Weights of a small GPT-style language model, trained from scratch on English Wikipedia.
Size: 20 layers, width 224, 7 heads of 32.
Training: a variant of Muon for these matrices, 12040 steps.
MLP neurons of a small language model. Each row is named by its layer, matrix (gate and up: input weights) and neuron, and shows model dimensions 0-223. Each number is 128 + 32 x the weight over its row's rms, rounded and kept within 0 to 255. Numbers have three digits each. A neuron's up and down rows have the sign that makes its largest values positive.
After each neuron's rows, "fires after" lists the tokens most often just before its 100 highest values on Wikipedia text that the model never trained on; "fires in" lists the words (lower case) most often at its 100 highest values on Wikipedia text that the model never trained on. A number after a token or word is its count.

L12.gate562:085147106096115119083115175120090094097065084144166130166139084162128157108144120179053135214144093143091229151129173110095106091110076123088185113162160139147135106098121104156038140126102131166069071113148123177160144141120109094159101084084193089132122183146122131142109108174141106166108126092103172091118075158097070133184166149159114085166145109169143120097125122071185143091132055098136099102127140150082129125142114158121131104139167190122127064143078144151130117156108117135190084127069092161104170147131105118113095152113116092101170157114165106140107185146129134110139118147180131177148107159098136149135126136096123066092139118154102153110131131089174142123138
L12.up562:213133094107048102153138095123095148083152134138140138090126118130098152101084104052126088128131119152049120129159068129130195124104112164126082133168139103150122117159146141146167158130156194153155163123114104196125098099129194148080122121202134165077069070191183118122122100187068111105104124112150133141122157146135137126191094133088145162136059140129149164119120112161136145155117112095063102134155119102174103147146110170151118119092143129103101109124103169159168146126109175174132119157181096132140160100173126163161108202147156093144113110138150069092122157145154157197106146145142077156078102158115125112097151097176150133182158190160099088112145094146122175163125
fires after: "," 43, "." 14, " and" 8, " but" 7
fires in: "it" 56, "as" 25, "he" 7

L2.gate147:116182191159115191142101134098092175136161110110110158210191126190176155124109123069156122124115161101162128104088128121081117178105155175113089112134123120085126143146096150120132145180168166108101110124100122146073139162173169078123121130149155112162070122117095110100094131095135078105100213118109093120127176111089147118176114184123141141124134093203069115124143162183163113107081127118097186144090147090145118114147152131179132142148099144148138176153133148155101167178142122140087178085096083138127119092134088112099146155173130078128193124078156202159164150179108160127106119153155155137169185187083166102065137095108153120095137099190183123122125151127141126122167
L2.up147:165119100079126164235157111175129143150129121091179162168158116136137170123125113089175081150102099113142159129157104142161064184103134090134116180168142186130150128116110153111108128077124086132088128133136144066125123101089093163135113122169163103175121108068111162150173109091219155090165130134082151115130167109131128142069076091135171135106125176151192060113126088169059071121110118118109132130101107146175134136150171110141134123119160107076081121129137065095108129083101095115147112120168173122115075114079150083103141122085146095119093121095113151093131074142091109120139089086157153170076101103177105050157129116144119165028131116123127121114152109123118106095111
fires after: "1" 98
fires in: "15" 22, "16" 15, "12" 13, "17" 10, "14" 4

L12.gate556:103084112100080148120150153126154115121161109159190069147136135136131099174159110096147159136094053178143083091166132122153122127070192140206160082134143081167055130115112100108108106108124156149187110120121126140150147145122108069124162081130136181158143095143121143162048133110118148103131085090115154098162123147134077141165111109066129134119121090092163153150166133151117106182094075132075097120112130237124178166131094053128178107128154134061149090124134107107063127094164149158182170181135163140157176127122158109078097141119131153147118102136168115109109133101195125134147124166142112124115151128112101131171059170180105111102106072106100100115131120116114170128060
L12.up556:130181140102137122093126125156195102091166100073163150174144155105183155147142130119184131161158165142177148109133154133114148123119190097122155115104147100134107164120144118142156130075125140110132140106100179179056063183114114104105090113171180141148113100121121131135120167108154130194133112013155125094140166170154054105101144098077133101093153155111149172153128106034155132110135122113135173138149124111107170140071119092167160128123144154051167131098079171110093151103127163093117173083169152107075224139151144137188118135135106115162101104140086142156152120117178120104125092130170182110116143128128153146164118151152107122195178127153152104153104084095166129183163
fires after: " at" 22, " in" 17, " At" 8, " of" 7, "At" 5, " In" 4
fires in: "the" 75, "that" 5

L3.gate73:139136081136093173116172129093186142154143140116131161139172129120109147170180077078126115105123127040115087135129129142150196109113130127169082144106083133180117166090108150127102102080190090178143143140125108132132142142157120071163139143155135136081185111097069196133133080118094107103137106105141093116157162110213141118102083144108117166104132164158148119125135110158116143086161188120093087133118128167125128146126121146180093128123218168179142087152176167092127207074115106104109167152106163100131165118111095124164137093118124077098208151113159134175091131142098029121130060094121157177130116193151102140150104110138122095150082163128157122100145142105110168153086
L3.up73:114145181091117100142148135132061112120191131120108111141139060114146142127167057062171122171096090081095079131097122113168154107159131116144100128165108122141144142144087192065123161120117069102121170098142161128120126120161161111092163106090127104124151102103106129024120078068165092135117216037091077143150138122179132166132123145123092155086146102189124072178132137147056151088106122145130136150161139140128209119127127153143111113127136086148126127126164102107113108103111123148123100150096150154125119075090153154136121051164144140112126180146137116146132196165135065145103048108139135076083071132167184133137123144146146101160133124146107146109116162122134171180094
fires after: "." 42, "-" 6, "===" 5
fires in: "in" 41, "by" 7, "at" 5

L4.gate567:174094110181106084098159136098121115146146100162101085140135218127141150149126091141087101157149125137088134132160127127090134084122202091097122134171125090150071152116126134118096105172156085113133126078159119153152143068145144127126149159129126192084174143153053181135059137139097165088176088131076153086113151145099138131100119161109135162079170113094146117146135109110129157131106118163100165127095085067139156065067122140076089124162186147090166137122107138133164173092136071108182187158082149163097164129168112151185135103132109167115143112123102151092032146123211102130140134189072186156128118124143120171144107117109080121116095071166156097145172122135139114150107
L4.up567:141129147177099125097098103149127176176159127129082098137154152158126092125090110134112161116116067115058148075102160152116141111129130112121109179086124160151087141079124118130109049161107118120178130094158116200141056121136089140114157134075147154110111142188103147170133154131093131089158093168098192099180101091090141142126131089121114120113123140101142117124024110124112203057130149137123089114065141161101154075115170107137129149142086079081132163106199210175142128104134057113150119112085086121201155140152138185142076089119110121130143111123039102085096151133163066178167152139084142131096106127136080121136137116134113127137088110127151144139123097121145160114082
fires after: "0" 96, "9" 4
fires in: "2007" 10, "2004" 10, "2005" 10, "2009" 8, "2000" 7, "2002" 6

L2.gate20:068129135132167154120113139093166132107096117154119118126198138131137143136161068157122113093116131130105122178108133078141140193161100122091124161112121152098169158073175138126152115127143135165120141198098080139120126126131152075087138155204075140092110091104157057113199100148048137124136115083074111116088126135163096128159087135110138102118145120090108126130137151111091212123144186164049089081191081145155118115172118150171067112148063181116061130098085130115155162165127088176168118105148125124077125121126187079094136128093060152100151102132165145119105096166120111134201110114111115158148179152087144117152131131104128173164156130100158106078069158159122117164121
L2.up20:146156151092089081099173116161129163120111057177116162084159126095151185084108118122146068109097120118155142114099091080102070122191124138125152117098098141137108122103152153082116182181091122147113110183092095146132082160142116085124206126187103134053074086083141117137194096110114117106133169093103130129124127146145144156157151126126147102112116079139118136171100124112085172094166126147081063157099142109078163107057184148132116078087169185157092178167076154125167094187109113162147159133107109098151158118153161172109132117153095133069140114128154098082183115141101092150140074100100095128107162112099170154154111158148166096180194090141096121101113139137091159160146
fires after: " the" 25, " |" 16, "-" 8, "|" 5, "." 4
fires in: "year" 22, "age" 16, "years" 8, "azerbaijani" 8, "date" 6, "standard" 5

L12.gate18:085100131073071166138110162108136196113173142154161133123199133152118120169118166139142138204113104194121185135083158126115096135141151176125069129152135148086101164104133099128167126084153117165140152143148159129119103115151089193152118119089132118134138211122130135100058147095149098134122181114122165123100111148117110177120100141122140189114109105128133200170166194112163168053089106121173078101151128094137147138136048132125119132092092064146130179151161149062120112092142122097116129127083159099114031087089119122143084062091137127111163164156095126141147066093149112119095133147088106164119069114136125089158117111078140127092161129148111119131094135166137077085177
L12.up18:105104128062101096144157127190141043101114090091112126165126071107147150133114119146132154137101143111102112181125097097137085108151094154161079196162139140190153165114104193120153070141121128163111115151094135162126101124073205107187122159139111086099148119134144121104130092178110100135167165209180185133096174173136174097107158134154128116156173137082082165111130162178201115124128118149161149089104124156161151107173070218098136141093169112109128130116137089197162113169147191129139141099117115164135156169179153083147131156153113162137122133076132109100124170132134113116122152114171090107174106117185135150143114173103073156133163120131091137116089116175084086113173
fires after: "." 42, " one" 14, "," 14, " where" 11
fires in: "he" 73, "of" 14, "she" 9

L12.gate443:143096159117051054145029201155137113146078151157115145149151116105142153191125143121139100102148104099115128143107161114099073139131149039132188152069073093141123164122119126165114116047141127086103143099145045089060119179116129123075147130101167110165099127119128140121126151122098120131116155192136189157105144111130197190149061116124096132076133150121133152108129131126141103151148092153126118130100119164169104144105141198149084143176151109095138139139091082134087139073115127201198140119146090123177150199149123083161169128051139087156125144134123147168115122130140097100122163096084152123129154125155130129116102132103134085157125126105112094075092110149122108074122
L12.up443:159174112130132121141106153126110106145141109121176117180139110097151092140084166181163154128073129125170141138142123115105116174181106151169126089111124155132136094122136123097170125139099156128156123119123103012157111072140089088086175110136152125162081118144109141069148164133161101101207090091210096168147116187175119152086147058158138168113094171162103106134121115096168130155105098153130173099182133144129165142136145143144143129146102107110113172133120101121153097147136185073147178167128092112136126183113169101091123137238103036135117138196143103101175154104120059115146088129126121138100094194106129142123142177132158100145172130107154137076081075153135171117104
fires after: " one" 26, " some" 8, " many" 7, " due" 6, " two" 4
fires in: "of" 79, "to" 8

L2.gate550:094165120123083136126157140057151177141085148158123102121183089109143174135131109155126151169168152129164097067118112062161081151122109159116109115129130079106168042161181148084178163156129146164100120152147132171094079131196084094086130197059173067136164112108088108152143064162101159118180075076105127117127128111128139109143127131166104174144118122129075130098152146168144120146136142123154100139127170100169121103121123053138166093078094043103118127106093133214164175134129142151117123119140101134114078094106124090133119129133116091115120138117105137183133173108142128135155106200142153128098161123032136051111133101124102144113104129101109136080130110122088069169126
L2.up550:144144096155076124132112127143156154093121145161121155070122127172136144149139091090124138177141143080121135121137114078152120142143158158124068154127176123124187092106104138123137174105111134146093127096102090145143068149207070104118104188087184099185165147152139133151187121159100208142182131151096158126166155162045101117152134102170148193142118114087098109115107157177143100132130125064151112166158129108174146079133143064170159108068112082075087139133137107155153188111125128131153145075121141140085085195103149136157080190137143054088126160114127115148167099150125108078118161145128134082104155162068173079139103096115116133124112168082094157049164101131111103120112
fires after: "1" 74, " " 11, "9" 6
fires in: "14" 36, "2014" 19

L12.gate56:162137116098137162146185123103130095168102118147189130127089104183163156083149107141119186156127115110164146151099110148103151133143130116158099134178103147123166151093119101084119108159145149106108122168126111134133101100108099086151118103172169125134104175211142118131087087060103138146188097117117180190158076171140165163138131165132082154140127088130110204161144165143105155148087125101131141123086148085139115163169130107120199123180185127155090077142051085152115085136159157089168171165144114112137137134201176133161164144090074115084070150059080124146194142122091133096156183140104165156158101113117132126099123108110104168107150139081151103077109142091185044118123
L12.up56:155124115077110173135114103105086099095114139122115111144125092065156106071107147119124134096156075091135117147088164166106148178099177158142170183126134180115155118154104166142147121138092192114086136148112150080137102096115170118142074082120180144132110095172137192094044123179177125179170062137156110131167127113099143119116168094116125140116124077090108165114126152087139186119083127129108135122103137142148074131123122092120109134099147095137172102086191115074103092098117124146124090162174083183105173170198123135135180132135084069083031060091105158065097173090123131112197096123133140154127140146169128105117072153115087073113123120093137163149160094122129132133111
fires after: " one" 23, " as" 13, " P" 11, " p" 6, "as" 4, " many" 4
fires in: "of" 41, "well" 7, "prairie" 4, "masicera" 4, "aspects" 4

L3.gate291:142151117097123128083161139175093118060228116155099158135128131171118117141118114114069139158157137150096089129148105102145109181139120095135160105102091150106163169107129124125108097140168123108175133160089112128164104143146184108165131174209115099115126102213149061123071110132124131174134151129152190112136163130078134123186134135159088190173147102074104083163166088043167135181074154116151145133136171107178133116129126156201149084124142115125091148159163218126174090149133174100156144123106066128116141148122166093164103127116096093118179116145163083121109182123135132141145109111146115139188079203054095130109123164143116115116110151132103178135128128140072117138126
L3.up291:092159081108123157089173194147087112130136151105092156135150106111099139147024141143098142116148090166104201107140110151150129128111158089146126143105123165090187183089149105119146088112164143148186139124104134157143103170108123129114126152143166143121109126151130140133072088152138147194100207109115104166134114135092109162197123133143183146153087081127144151135169101102143091092084164181139115063077108108200081082187099176186148147147121155103126153178081142104106098128171116129130137141129173149149164182117180093195123087171122111132112145076157105105141126125192137149138110122104168127121112159121155155151130144185092137151111085188048171137147175139053132101146
fires after: "." 46, ".\n\n" 8, "-" 6, " the" 5, "," 5
fires in: "he" 36, "she" 29, "they" 8, "heart" 5, "heat" 5

L4.gate372:170083066088134193060138121129079113155143147146096086141081121126130149091162138081148123129114096099101135156095181186145126161110168138112099131206054103182056159114145088114095120132089115122077113142125084124098172128205161170209095101123134155090129125051086135173121108114139061104158147136148115179137142162150105115168176081122132129132172104173123112094084090100119084127122170093086156156158110134132080097082129126061110163087135095148077079139094123129101175083140136106115120088123175132070104083116114124138115160123155085108097165159156142119138133054132173165118147081108116136069162148176151153105150110092149149156112169136127137152119167119094115150091
L4.up372:164139162119115123125152139119144129142212037152123114085116174121114159110062084179125083133147125132173131144075098127189065122153125142203122098050151092207135131117189136114097137118125103076142189123124116119081147176105136115058081087104134143158180135119106153142165166161112156094101168110152097124164122109109148148138107170115130144111091115122106125185094109094134149209052136113147173121143144115121114121121122184104155103115186123071128129135156149117100148142125149117117143147132128183143169141131163182088121075138113181165158104126108118150167111183160108115147212073134124110190105044099125161119111099118060105146158096118104167100076121127143135114154
fires after: " the" 41, " his" 17, " a" 13, " The" 6
fires in: "first" 56, "second" 14, "original" 5, "senior" 4

L2.gate415:125181133068071093122098107144122139081138164154124130097085202129142117095101114077143157124181104139140152106100132129129154129120185033077115160114139138123198122149146121101093116157095116113139121148145091138133147104152162155174176105115118111178157124100096101149171030141139159111165101103193111185112128117112126109081151173179088161143111096110073093165123103142131120168096113121120127081120124162115107084097058153098122180068080142191153151144154131108154151048187111088074132108147107166165147122166091071098203133114174160128158140126174096147146156101150178116184139124149105095131122143141112133093146102161182134166104117172192112166076152131162152119131
L2.up415:115119146108092094134122160166157145149200082129134158117112153132150117100166114150105128129117100149056107109144124118116095109147143115065141181122154104114122127154108181132095113099151133152116162119075099069164146077144138182094125165151116077156089179109089097176151056133130175146152105127220101131132108192068151129146166207109102134069143168103166120143153102149130130148130079088141146124134098135137149125121049147109143152176089160093074102152118094089101095122157190117143085142143135075120136095085100099192181180176196113125117112114160084116095181170135180186151145158176100094072089143174127073107159129175099094126119140142120114142135151109144100103065
fires after: " " 60, "0" 10, "9" 6, "8" 6, " (" 5
fires in: "5" 42, "50" 5, "2005" 5, "1995" 4, "05" 4, "1985" 4

L2.gate212:151127172171117094139143083153111173149140126151112084131112122168105104175139124120173136096087092082110109150143146110157140189107093185132154129093088117100119162114141149142104176120115165146094111189132133148084116147162097106130162110139125144120128106114120143094115133082113094193087177134064120163171152143117120082154111105111159119105132065096121124076129160144141125097152082135233126122173179126183052110170155139136129131137170109098070134150110096188198111201120084113150177139095093106128130170114144126096083118134050151093194139087103144128175083154115134178180130154056165144179133116120053124094153096116138114143169137135088125093117102159135048066137
L2.up212:139108150111130156131123148138137165105176165037110081132169138125106175128133136184146097130136148113148119059141112053133138068155121085168085103130184146141144157088159117076122162102160096114096135137151141127120092216063139124084064175121143120176138069093134168178108115090155083108110213140115090129103097130172129196131116145151153133194086107157120087127194140123128127109143107086112168161128158144103172148124198091155141144147094026138142112146082119131083159124096214122148145103100193128111127114140112153170193119157146089137119149094117176157157103144120080150145156095186153083095102124127119135163102144148169125099158133152098102094148126105112129130162
fires after: "1" 84
fires in: "12" 66, "120" 4, "2012" 4

L16.gate287:101139145169185103108094065126124148115154093138138080155114161119133092130136099136215074179151159124095151184080125151085150124126106125074171156174120128068126117155124114102101161067151118109125156113093166156195161152103117084154169084122129072121084143135092158143146149111088102144116087172183108078138142156116084121189112132143106107118172072121173124160067194177093087143158145168100084179151188167123057129084127151127126138142179139100092111099131143109102100107131157138139108086116105166111185130132152130105106160159083077137154132069158180101160141142092165174131096103133100170120146143115115098135086128176118114106152091163132083181141089074121144192062
L16.up287:075150134159111127121163134146151145109133096111124162144143134094134159153163082151115103159128170158096093150134087129155082111129116133114174150113081185112140143112114064104129148109194131118135162095115135083143088163139153108168096126115107160134147128116061127150172145145090173155114129119114144134113073113199092173127185162103204176144201086144147106157185100151195132090125090151147147143168162145118074090112137072096120076137135074075077121138074099045089094171080160053175112160142159124098153133064141159175162201139104108162115148123076169116140120139109097156087178126133136091089132124120113122141122195139058091088099073169155094111096113137136135144113
fires after: " was" 15, " is" 13, " became" 11, " of" 9, "," 7, " as" 7
fires in: "the" 85, "s" 9

L2.gate216:112142142163103135133160081173092143099103164094124153135092126096153179111079064188099134097137104123108141121126161160080069144165101088124080109097117107099087148117130166114150109130154136165106135101082148104156129144098137049057126179104166129058140167163068127145115018135101105184057154127150144098147131174163101094158129124105120139057153106080150147119169131102166106143119141098100126128137144127145110139081182096131129092124124152163126094159110197120163093147115089173108142154111110095095128131103133111118103159122065152115174156115077115106095140148121131079039146166143112152155149141093135138128124216121135122129096131124058156117146149054112147059203
L2.up216:134192142174072135181133126120114106076113151099131133111073146157110128129138089158152172106139082207114160140137110123164054087130175106184104079104196119124096131137135091096123084156101162166130078106074142097177148117126169040128152114116179137121147138142085130165114063142098131173072142060156090094124110162111076104147125119129137136121147122162125115143159073061130100177092156077096096142093150106122131122082150114162109094092085123161157087177123129146108043131144135139084135163099142101064137110103125111128141156107101143130142181093068125137090201115131114128079176147158152133083104168117083141118143114157147156148101175130115206077149192094118121140147
fires after: "." 25, "," 20, " o" 6
fires in: "there" 26, "where" 24, "they" 23, "oglu" 6

L16.gate107:109083094089101168119080106084059141140143103129091082054132134154164129108127144116090139121097122198132096114104138143177119129104198141116117086082128132152081143110139121100089131090119144123124164085126143135141136136084145133089108147079049127134181153144114178125075093149097139124163179058099122120169129117148068145168145079168114139131132149077120139148127102110171153136132116134106114099169089143146138124089095073161115147118138078170099137159118079165073153061236110145083117131100120168110233112099076140116098131118157099093117134154138180162134107070199113120099172108168153152157160187175176135125131172102164100102105178093126114107125084101104157123128
L16.up107:125118083138126153149076185075114175121097129103141109100127072155178204064152090172091125105110158129111114121102136159122115116123154142105120156108158069081133162134133142126040128114136191140145086126154181115126133121101131177115087145155128143122119139105156174142150122150103151096178114158112151118160101081177151135141122090116088196165116112145085069153086094111163084152115130117089089173112127186241098157072107109116107121163136110100166077136137091104159142153123143126089188065114145145134117104179109137105128134103168126136189129127166116123093077098201128089099150170078094117212115159095093112141142107065112152133135122093127073145202101174096112143114
fires after: "," 36, "0" 23, " " 6, "7" 6, "." 5, "9" 5
fires in: "000" 50, "500" 4

L2.gate533:178153153103128169139155132164088139176088101174100142137123123169165159083105183128125080167119140089118075164192121105074184107148139112119121166064167104102166142118114134106074130157148139105168088114079112207107142142217070133103105100139126132128118094146136112082087100152146146114151189137161111109119092183129161132150106082122117186089117137179122137146103094157095144121159184174173137094066132122166134091152105152122179202094110089107125120095135112120129140099031105162155117099118115169145124128155157054129173146102185106126087125134132111109143157149161112114124088146093138142095098135134159232112126132103112169117167124190201132075152128140130089116106
L2.up533:146087202110141065215016112143131154107125092104139128112148140130096142125121126131143088166126099102085134112138066178143160131134139180145126176077105174145160146149122203106191145110161093098096147142124140171050100171179111131054120134133161122166060062110144145060133134118179115152132180131121134110164103097122103112137117135110157161142087139150130140166096112149072150155122181138166136118149080125151134136164138165104210090125156113137136116095151156068141155134144091114143164107150134140113151143142112082035152093124126110155110128151138102136153163217117119133131083100097127083120085100077125134137153180119147168123147172157184091132130161163096079117138
fires after: "1" 78, "9" 6
fires in: "17" 23, "16" 23, "2017" 16, "international" 6, "2016" 4

L2.gate222:199114144108137097126160111155145168091129165098168174118142166113092097094146092116087112125058167089107143122145161107165143168153113125110117087123151099106124163143142160140163116147176129144175080109127130145110071112118132122105115206147106188073159106134105145138109010161098086160098124102138145171160131092048133177122099137146063150114145076121100091069114165070129153121110081083170177117103122128177169079109109139133108089117116103121128104120150125135117172100156106184148133173128161158158104127118150166127107106101126152146103151101073118162059155136141059199116100068110166147028134094135113105144102181116081093132097140134079117097141118130097078109091
L2.up222:118161139131099124184097158150143190096113139051158085093121095175117223105181122100091127093139097116157142164131145076135160148085181163099099076132149115159110132110100143148163093112140133147140085109096120187194069103144188137078181107106106116114133168125054092140134079173101125141119175132110083165116205144132169097121127169139104132127112135165113078098148122128115104091097156097091148163142098127108197118139096122133081092167169159170100092149134147119134120155118143145110043126069148108124146097126105069074152113127174106114136125113182163136116143167082150179092135100143167193117103164109106156101131076141114105123169150134106136156182208146071130148099
fires after: "." 55
fires in: "in" 64

L3.gate492:141179168150160143149133085137124130064092115119075113104136113153142115150091032096132172108104090164110124135082185121116070198155170125101105115120087138141169128151223126137095116110100134138081106130072121096116112166172147123135137081171126149110134139143157155137132129100084118178166095100130108129152130105080130150112155154143094227139154121120136088091154134109092159155150143141142159144116010158136107122139089182094157112116106128127106131123158187079091156125164139085101110047063098158075096106140126156065101171171120150140076120143183157102130100120153094114119132133088093123170099138134125150176156094090058074154149175143088140116151107064140136119138
L3.up492:109152073165118147144090087116145125105120080174111156087131129188147154064158177145131114155094136064152089128122177142144094063192160136147115101120105102130119059141134088116108117153096127105105128141164103124083092122160101107132078111156130152103110145068136078123164178140080206107156165058145125108141084122175082081155154057089159100158094113151177112122212110164064123123098110108136114125110136068174087144136190148065093114095116119103090117149119181088148169134145143175102109108119152125118175074193134086152099115099133125143133132105112158110101139110124143130146230101142127166122091159106147069087113136112139145153137177164170113129078151114192123124131
fires after: " the" 37, " his" 11, " |" 5, " The" 5, "'s" 4, "The" 4
fires in: "first" 90, "second" 8

L14.gate268:165059145127059146152110116072163117117145153112136181135132158160163134129072150123191053160160124096063176100113145134118167103106102127185089107166104148133140130112082185079098134149079070117150107102135125155112101164171116109143162111139185161158161085108118099202084138077118138148110154168113166110099132133134175158129042137082150118085123072098190185124147156129141078086134120118070096120155115147117139167143095147165130106136169138131132138056126163134142120138102161051135095175046116130139118170146092098098104139085125190071124131110145103129153112108078093139178128148114154150080083101127115191143154151110123131094098100173156175150096138169116101090133
L14.up268:103200093129157107152141085186167085131150090134202091104114115223135101119136106136129119080194126097086129166104112141130132128083167066155129094110129168137153131134094124062115132130151138166097068145191147102174124155167120119144101067091139152097102136126115147122163167105130086135133150102157096171106095151093150096105121095176158090149113116126167144108124090095108135133129171107047129109099109140116156045099194100114151124087186158116177134102077101141087139145118122095147086090109113141060097146146091086143135147093108136093146124140098136148087150102169225143077161148160142115085171076161051153134106138137133111134157165142112139170088125187090122091172
fires after: " as" 29, " in" 13, "," 10, " by" 8, " at" 8, " of" 6
fires in: "a" 98

L13.gate202:223079118113108190111135126102115094153162141096158132133128149140151142133130114118114139141105149074131116092146106128148120091121095110087158166107138091139085149060152142129159101186086054106155152168131125138096147101192100162093160145144170173144135118131144106130189129118094201101099119109140116130105145181141159185172147124149134179173130125118145141124060143088141174093162124177118105135188109154144151145204146114070088143179152141083118150131185127129111142088061143093145072159111158114112133075142110108138151053055145164142075120098136134111073094153028116135117113113131089151097185159121150096152155173119128174159084098057105169111141125114085119118092
L13.up202:149179157147130086109159097107163104090153163143117156116095109169104126169114111093089112105193126080159129126151155150093158103144203173151137068138107087120136133178113149103097145105172186102127160113122157099120153100123112107121155053073109096106127135117097169144116157191076173130133165124129099133081145172110081144122141114173100130060180166121144057139178149133104109125180178135129148105169108121134099116070127107137117126133079142160091055112192139136099103115140145119158114074082116186173106109088142107118107119144150113163133109115130075145155102092058208122151144131089166112124132051082133101160207173133123087121161164173165146156143142093068166190120
fires after: "." 44, ".\n\n" 6
fires in: "in" 56, "de" 8, "from" 6

L9.gate424:108168111157132125084229155140178131085137136117142159137236068095147147073104108107110083133143125130132102133121136123135096079110126153148190120183131191112151135060114124124109104149130107098117104147164135136111092154081176143117115144108161133179150144105139192089126162187130109212089160162104134059147094143107085139089088117172093105164098126111136120139147176116137106103105090141110106158096105152092121076095104147085105139114192091156183155142064101107156082086126142131169140119084163158110115109155128178166112100112128110130189106112132147130084142158116129163088163148100099101186107106099196153132160189125092114113150193096113180107077112116105151130199
L9.up424:183091121111170143138133110160126140166098131144127111138178144142152105149122181178131142093141119085133083167105100151109045144096130140195151080115169121107166083121071130150166154183147130141139097089160144160185032090073138154123090109084164095083172133170118106109083112216116088134108099129138155183126118147103099100180148102154110185113139142100147149134165126158150103115164159089135125177144134135217105134120134146097163136120125094146119160125139071127148134148149149145166123090138100190139167136160148116135121078083112112109164121158159105077136170146115223122102151124142148165147130171144115200142127144087077202095138110094149213109120165163174140108084
fires after: "." 35, "," 26, ".\n\n" 6
fires in: "they" 39, "he" 29, "she" 9, "whilst" 4, "then" 4

L5.gate422:126071122091102045177097162146162143141141200127157143134148160207151100034105157193136123093126072126116119164152155143158087116141158137164145101125173142140129147104153141161118119136097123119184166199092131070195086109124119134129122080135155155102197080174117099075086107123118170162117139108104128156132140137145147090124076118110130128085171158125108201138162143123144145150193141167146122156148119150146110083140070157141092136179141155103105100158112176108145132155209094095198109147119137150166144057152148113161145110122126142177148114104157076168093108132110122152116093168130101145074131122160086111123163175153137061087126058174119143132159164116129086116164
L5.up422:134134096201101068130098124090127133124128189139145108165128082178141168112086057140121103148076132077135154148180140115178068130101128155091164147090111148144079119124115157121098115073110156164176125148123121087189086130054108105110106149074120201133169119114093109138095089120096141149171131037111159137114120126113167068100153148114145081127104158126159177156076166099117138154163149140064105159142109157110182124096076164140125133153089143079124043166155142135104116111113103112093117150051154116155146057159147124109107129171105117152112099103119102118094120170159120109114146175143117147105143106165140150140098184161087038067084168120115176125148113108126132105176
fires after: "." 40, ".\n\n" 20, "==\n" 5, "D" 4
fires in: "in" 70

L12.gate269:132132129091112100122108130122127166181115178140196128119165106151093126156116118078138104132121094102129092119072141115133123089140136087107128173139178135170060114134097124168157147091126086081125132115142087060160150098092136129127136114168144128141142148142081114089082086131065156155170187100132116176127090113115124180144162093122200179075155103100137149159152090141149166079195077137153152159143127117119110173081134116162171088106158178171087153178121125130160154105149147121097175119069174151039131105166143152096130113134109152145140138166123136179124151123124114125068092052128157170212184121095174140145108206085115081089131119151137073148117148080148078102088
L12.up269:135147137106081057072152173170175156103115183155177073093122154159151163106153103104063096163107127161119164107117139145154150130166109119104150162138180152102126129119094192183120109173122055086135138117051101103171132162113155123077154143133141094108119171176108107151177109128091071160138172091098102143128122034131065159087119166160129098108100111148150122131157112081134154154133077130161103173148114157100096173119154135084116095146150138184078109153111061141120173107132149071189145117113140154129082101163104154115124135127114128141196177167147103094121140110086157141099126126160142109119188153076153154149104135163107117110118172156138137124162204145186104046142
fires after: "." 25, "," 14, " and" 12, ";" 6
fires in: "in" 17, "by" 15, "for" 15, "under" 9, "since" 6, "of" 5

L4.gate174:093142085106170188120092071093102128154083117141127096073086166146132153119130091196136135059130164117087144137138139123095137139142147113109104096094123166153138133177164113130082171121128092134086143120161150073155160125136113122083166132145160162119181181081079094133118095163139115101100081200171166094072151120131191150094194188101121180115087135093131129119116086151135132126139119117111121111122147109137168091078097158090094142115132136167143100158122165102157125086172108185076126151138151127143112112130158161116102172095165172099074137183076178167120078119044165081116160170149157206160092126117098166184164138127120116123135081197129181119125148137171144137189
L4.up174:165158132174131155140129108069104103151058132114103162092157125111093066147162081131177093124187140146051141128127125131158164093123125113164157089127119176123123183151141129135116123129141085113104107140164112114123119133104112096085097156181178131148126121033135106179141109119167107108133170162160150115180203059102132108137132164086147171118116162118094138102113117120083112101144120111134043162118173176132080150109059137101133109138092122107142124196133101103145111130135104107106122132126137176108157108111090165123119135128131043083053111138116108089099141086087109139131114155147152196113166175137097143196164162119167094178124089176191116125203140150160168050156
fires after: " " 90
fires in: "0" 82, "01" 5